python train.py --head_dim=32 --norm_place="pre" --attn_scale=0.177 --parallel_block=true --init_std_qkv=0.0318 --init_std_o=0.0 --optimizer="muon_variant" --lr_head=0.00615
MLP neurons of a small language model. Each row is named by its layer, matrix (up: input weights) and neuron, and shows model dimensions 0-63. Each number is 128 + 32 x the weight over its row's rms, rounded and kept within 0 to 255.
After each neuron's rows, "fires in" lists the words (lower case) most often at its 100 highest values on Wikipedia text that the model never trained on.

L8.up503 [ 83 100 127 155  97 139  94 189 128  93 178 138 127 198 100 158  89 112 135  81 128 165 154 147 123 102 120  99 102 115 131 172 115  29 103 143 147 138 156 133 105  96  70 179 192 115  93  93  52 109 117 119 134 131 150 128 110 103 119 175 127 142 147 102]
fires in: "to", "also"

L3.up909 [100 140  99 127 158 119  78 159  89 171 135  82 127 132 125 122 117 151  94 132 147 139  98 164 173  89 110 104  79 143 160 159 105 105  83 124  83 157 172 153 131  92  98 139 113 142 193 143  53 172  95 148 134 127 133 152 120 187 109 185 125 130 117 128]
fires in: "would", "could", "chose", "to"

L6.up691 [163 126 112 143 125 129 155 135 130 148  62 152 151 156  99 103  77 128 165 132 162 215 174  99 117 149 152 149 156 128  98 120  88 130 144 133 157 125 130  53 188 158 185  75 183 166 137  77 131 106 155 145 146 184 130 101 188 155  56 110  94  73 107 161]
fires in: "of", "most", "the", "these", "where", "both"

L8.up939 [111 114  60 188 165  96  44 106 111  83 109 144 139 145 155 143 129 154 142 106 157 133 175 105 111 122 103 124 150 149 157 196 125 105 111 163 124 139 170 178 135 135 104 126 140 147 100 132  85 152 150  98 112 121  77  67 131 181 155 178 103 144 158  91]
fires in: "a", "final", "by", "original"

L8.up843 [119 134 143  50  58 115 120 134 142 117 144 139 159  98 130 105 140 148 197 110 133 154 198  88 115 115 133 100 157 160 149 174 205  88  85 167 100 119 170 167  96 123 105 160 118 154  99  79 125 118 122  74 149 138 113 150 132 120  92 115 108 166 115 147]
fires in: "the", "at", "by"

L10.up741 [ 82 163  70 130 117 144 173 142 126 136 149 144 154  65 150 108 178 144 124 174  81 167 119  94 151  79  95 128 161 134 118 128 144 110  99  88 100 107 157  91 156  88  70 202 157 101 117 178  53 171 100 182 126 107 126 101 110 143 152 135 132 115  91  98]
fires in: "to", "and", "he", "that", "in", "held"

L10.up8 [ 68 131 197 150 137 171 165 101 150  90 101 125 126  92 180  85 175 171  91 185 115  91 124 152 116 159  97 110  99 134 116 130 113 114  72 127  78 118 101 125 158 160 105 199 130 130 174 116 101 162 112 115 142 137 135 131 103  90  58 126 205  96 188 135]
fires in: "and", "on"

L6.up503 [157 118 161 158  87 146 178 107 136 103 110 151 132 127 179 109 126 127 137   4 152 105 123 108 116 140 130 183 124 101 186 142 113  89 173 168 100 144 128 135 134 125 146 111 105 121 105 150 134 152 157 160 141 174  70 159 135 111 167 168  71  66  95 106]
fires in: "s", "the", "most", "their", "unidentified", "his"

L2.up771 [158 121  83 148 112 117 126 109  55 162 146 112 163  65  98 105 122  81 109  51 126 147 105 163 140  98 119 150 106  99 123  66 102 103 141 110  95 148 147  91 132 147 106 180 119  57 144 135 139 169  80  58 155 163 138 104 197 150  73 158 200  78 132  94]
fires in: "election", "party", "representatives", "parliament", "hold"

L8.up702 [123 125 111 145 175 113  60 118 142 127 118 186 166 116 149  80 178 145 107  78  81  66 123 139 146  95 115 189 115 115 129 178 191 156 109 115 132 124 125 103 145 196 117  97 134  85 149 124  94 130 142 160  99 111  93 105 106 154 175 127 147 114  82 152]
fires in: "to", "would", "will", "not", "can"

L3.up553 [107 134  85 122 175 132  96 145 133 180 127 136 141 125 185 147  90 160 101 165 162 180 140 114 167 170 150 109  77  92 165 196 182  82 133 159 119 124 128 162  85 130 150 175 114 147 110 127 111  85 123 112 143 155 109  90 148 121  94 140 112 157 134 121]
fires in: "the", "at", "on", "in", "from", "for"

L2.up940 [ 85 166 152 155 111 115  86 119 104 136 161 106  79 113 141 148  97 109 141 124 116  97 134  77 135 162 105 127 112 146  75 146 123 124 111 116 153 188  64 120  70 217 154 114  65  65  95 151 150 138  80 134 110 103 117 116  96 136 135 165 165 206 166 168]
fires in: "to", "called", "just", "for", "about", "a"

L10.up864 [161 141 132  87  88 195 148 125  86 106  79 139 148 111 134 174  69  46 149 127  93 131 167 112 129 100 143 125 130 124 144  79 153  70 102 120 122 125 102 166 129 141 124  48 113 125 122 164 114 130 102  86 130 160  79 114 143 150 112 113 109 145 165 118]
fires in: "the", "not", "s", "suicide"

L4.up10 [161 161  83 164  93 112 110 165 144 152  99 132 130 110 130  75 139 146 101 131 132 146 135 123 119 116 187 148 100 134 143 113 129 116 139 131 129  66 143 202  97  31 162  57 180 153 197 112 131 126 124 163 111 148 119 128 171 108 150  68 111 116 132 103]
fires in: "with", "his", "a", "having", "her", "whose"

L10.up388 [ 71 150 111 118 134  67 126 191 114 108 129 175 209  85 118 171 136 149  80 120 122 100  94 104 121 122 137 136 183 141 111  69 139 106 168 165 103 149  44 128  93 164 122 158 107 175 155 165  85 141 104 124  86 127 159  85 128 105 146 153 128 139  68 150]
fires in: "the", "on", "late", "early"

L8.up925 [129  84 110 116 177 113 118  99 135 184  97 112 143  99 167  87  96 152 129 168  95 180 170 186 162 159  96 139 186 103 194 155  65 153  88 134  91 159 117 113 128 124 102 122 131 182 198 124 134 201 118  79  96 121  63  75 142  99  93 136 165 162 151  73]
fires in: "as", "including", "or", "called", "then"

L5.up833 [128 176  83 154 108  85 105 101 197 124  85 114 146 109 132 110 165 101  72 210 137 167 128 134 149  53 137 102 139 148 142 117 117  94 131 105 138 109 150 155 119 101 166 119 138 106 164 143 173 148 122 135 129 150 126 103 109 110 105 131  81  90 113 160]
fires in: "after", "following", "that", "despite", "the"

L2.up567 [164 120 141 119 136  93 202 114  87 140  66 139 167 147 151  82 142 132 142 102 201 171 108 145  89  83  98 121 131 203  97 124 108 108 136  87 102  92 161 147 128 142 144 166 155 186 162 135 162 133 108 180 104 113 138 126 137 107 135 205 106 144 162 153]
fires in: "this", "same", "following", "such", "that"

L2.up951 [157 188 141 158  99 112 149 123 103 139  77  69 134 136 136  91 141  95  79 166 132  97 114 125 122  91 102  88 137 107  99  59 120 178 123 128 155 193 156 194 116 145 195 101 113 129 115 117 149 146 106 134 140 131 106 184 139 154 125 141  89  93 133 101]
fires in: "were", "be", "was", "a", "completely", "being"

L10.up486 [172 137  95 143 157 161 129  68 106 171  87 103 146 111 116 137 141 150 191 172 109 124 144  83 138 133 115 124  92 132 143  68  96 118 119  71 102  81 164 183 154 166 139 168  82 143 158 181 135  54 122 122  61 116 136 118  92 143  34 119 135 195 113 133]
fires in: "the", "by", "an"

L10.up654 [122 145 113 127  85 113 161 144 175 156 133  94 117 194 130 132 144 134 167 184 155 172 183 101 121 140 128 112  72 137  97 186 154  71 165 155 164 156 169 145 181 105  99 107 116 134 159 135 163 132 146 159 219 105 127 118 153  73 125 144  73 161 141 124]
fires in: "the", "his", "s", "an", "maternal"

L6.up171 [124 151 135 193 109 166 111 121 151  86 100 129 128 128 123 146 171  85  94  86  80 156 129 170 169 137  92 105 132 115 161 133  90 151 141  42 176 141  69 112 156 110  96  89 144 135 104 124 213 101 121 161 149  96 107  92  49 197 164 132  63  95 152 153]
fires in: "the", "his", "a", "in", "of", "it"

L8.up522 [221 158 151 177 130 103 157 135 136 103 153 172 182 100  92 110 106 169 139 140 136 203 220 123  62 146  67 119  63 148 103 104  91 123 130 123 169  87 190 125 125 162  73  85 180 163  99 105 154 110 151  99 116 142 100 144 110 131 176 147  97 127 206 111]
fires in: "the", "s", "first", "of"

L8.up921 [119 159 121 165 145 173 160  92  84  89 104 137 133 162 119 170 134 137  86 173 135 146 150 116 165  99  63 138 216  89 163 100 134 149 180 167 141 124 148 126 140 131 119  96 148 145 141 147 165  37  89 201 132 175 150 127 103 106 139 102  88 165 116 152]
fires in: "while", "although", "despite", "when", "the"

L10.up40 [137 149  88 118 179 125 102 101 171 180 127 175 152  80  74 120 168 178 102  69 149  93 146 106  95 115 125 133  94 139 126 156 106 125 111 120 168 130 125 123 129 132 105 154 199 219 115  80  93 139 133 108 162 102 112 133 221 149 182 133  97 114 136 158]
fires in: "not", "can", "to", "may", "will", "also"

L2.up1011 [118 131 135  79 150 134 140 127 163 113 110 131 116 133 180 111  83 176  72 144  75 157 133 128  99 131  76 144 139 176 120  97 107 170 136 121  67 111 136 136 127  85 142 103 116 195 122 179  85 194  83 189 114 121 178 159 159 145 145 123 118 155 167 190]
fires in: "on", "a", "the", "into", "about"

L2.up659 [102 148 116 104 131 155 185 153 150 196 134 135 156 154 150 169 120 158  85 123 101 168 146 110 136  91  90 120 132 111 142 183 141 120 121 129 135 149 181 134 138 116 151 107  85 131 175 152 117 144  66 117 158 125 151 186 150 125  85 117 154 165  98 138]
fires in: "was", "is", "been", "veach"

L10.up569 [ 68 128 101 144 129 107  68 162 141  65  74 103 156 113 170  86 157 125 144 121  80 180 152 134 143 151 176 152 100 139 160 116  73  85 183 110 104 168  98 137  86 114  94 138 120 124 161 160 162 155 133  77 185 158  63  99 125  92  97  97 115  93 128 122]
fires in: "the", "of", "only", "onto", "on"

L8.up608 [ 85 174 161  73 144  91 126 105 123 120 102 135 153 135 114 106  91 123 117 158 119 134 176 148 123 161 107  89  85 117 167 105 103 101 127 127 142 157 177  83 162  95 148  47  98 183 170 117 184 155 169 122 128 139 151  93 146 159 170 115 190 110 123  58]
fires in: "of", "name", "population", "as", "term", "called"

L2.up250 [ 96  97 111 129 102 156 131 102  98  89 122 242  83 131  89  98 147 104 128 121 155 155 196 122  49 133 150 143 137 116 157  93 122 159 130 135 114 142 154  98 134 126  72 131 132 151 126 150 125 107 135 114 225 135 161  90 182 125 129 171 122 122 198 144]
fires in: "period", "died", "young", "times", "july", "youngest"

L2.up610 [100 138 161 128 224 121  94 129 149  83 135 162 132 138 151 153 115 101 180 128  90 102 145  81 105 173 169 127  69 177  93 152 139  76  76 148 101  88 103 147 119 149 143 118 130 127 148 171 131 120  86 162 132  79 136  54 149 140 111 121  71 120 148 169]
fires in: "a"

L3.up329 [155 181 141 162  59 118 116 158 116 141 190  86  91  94 144 142 148 182 130 133 179 155 156 122  99  94  81 128 159 124 127 127 126 108 104 119 105 162 142 176 141 143 141 150 100 118 137 182 103 201 110  73 157  99 106 118 150 154  89 123 142 101 163  80]
fires in: "an", "a", "new"

L10.up753 [ 91 159 118 174 145  98 118 138 144  97 153 110 187 127 135 136 106 131 191 166 125 123 239 132  97 125 139 137 112  79 125 161 121 109 165 126  49 112 114 104 102 161 149 176 166 137 189 168 150  75 145 120 151  99 112 145 157 125  77  79 177  99 121 106]
fires in: "the", "and", "on", "a"

L2.up25 [ 98 153 191 112 121 138 162 110 133 112  90 127 135 118 141 148  97 110 120  86 115 176  44  97 151 106 119 100 145 163 134 127 102 177 141  90 125 119 143 124 148  68 173 124  81 116  90 144 111 146 166 125 159 108 174 108 124  84 125 105  89 160 128 163]
fires in: "in", "of", "population", "into", "listed", "to"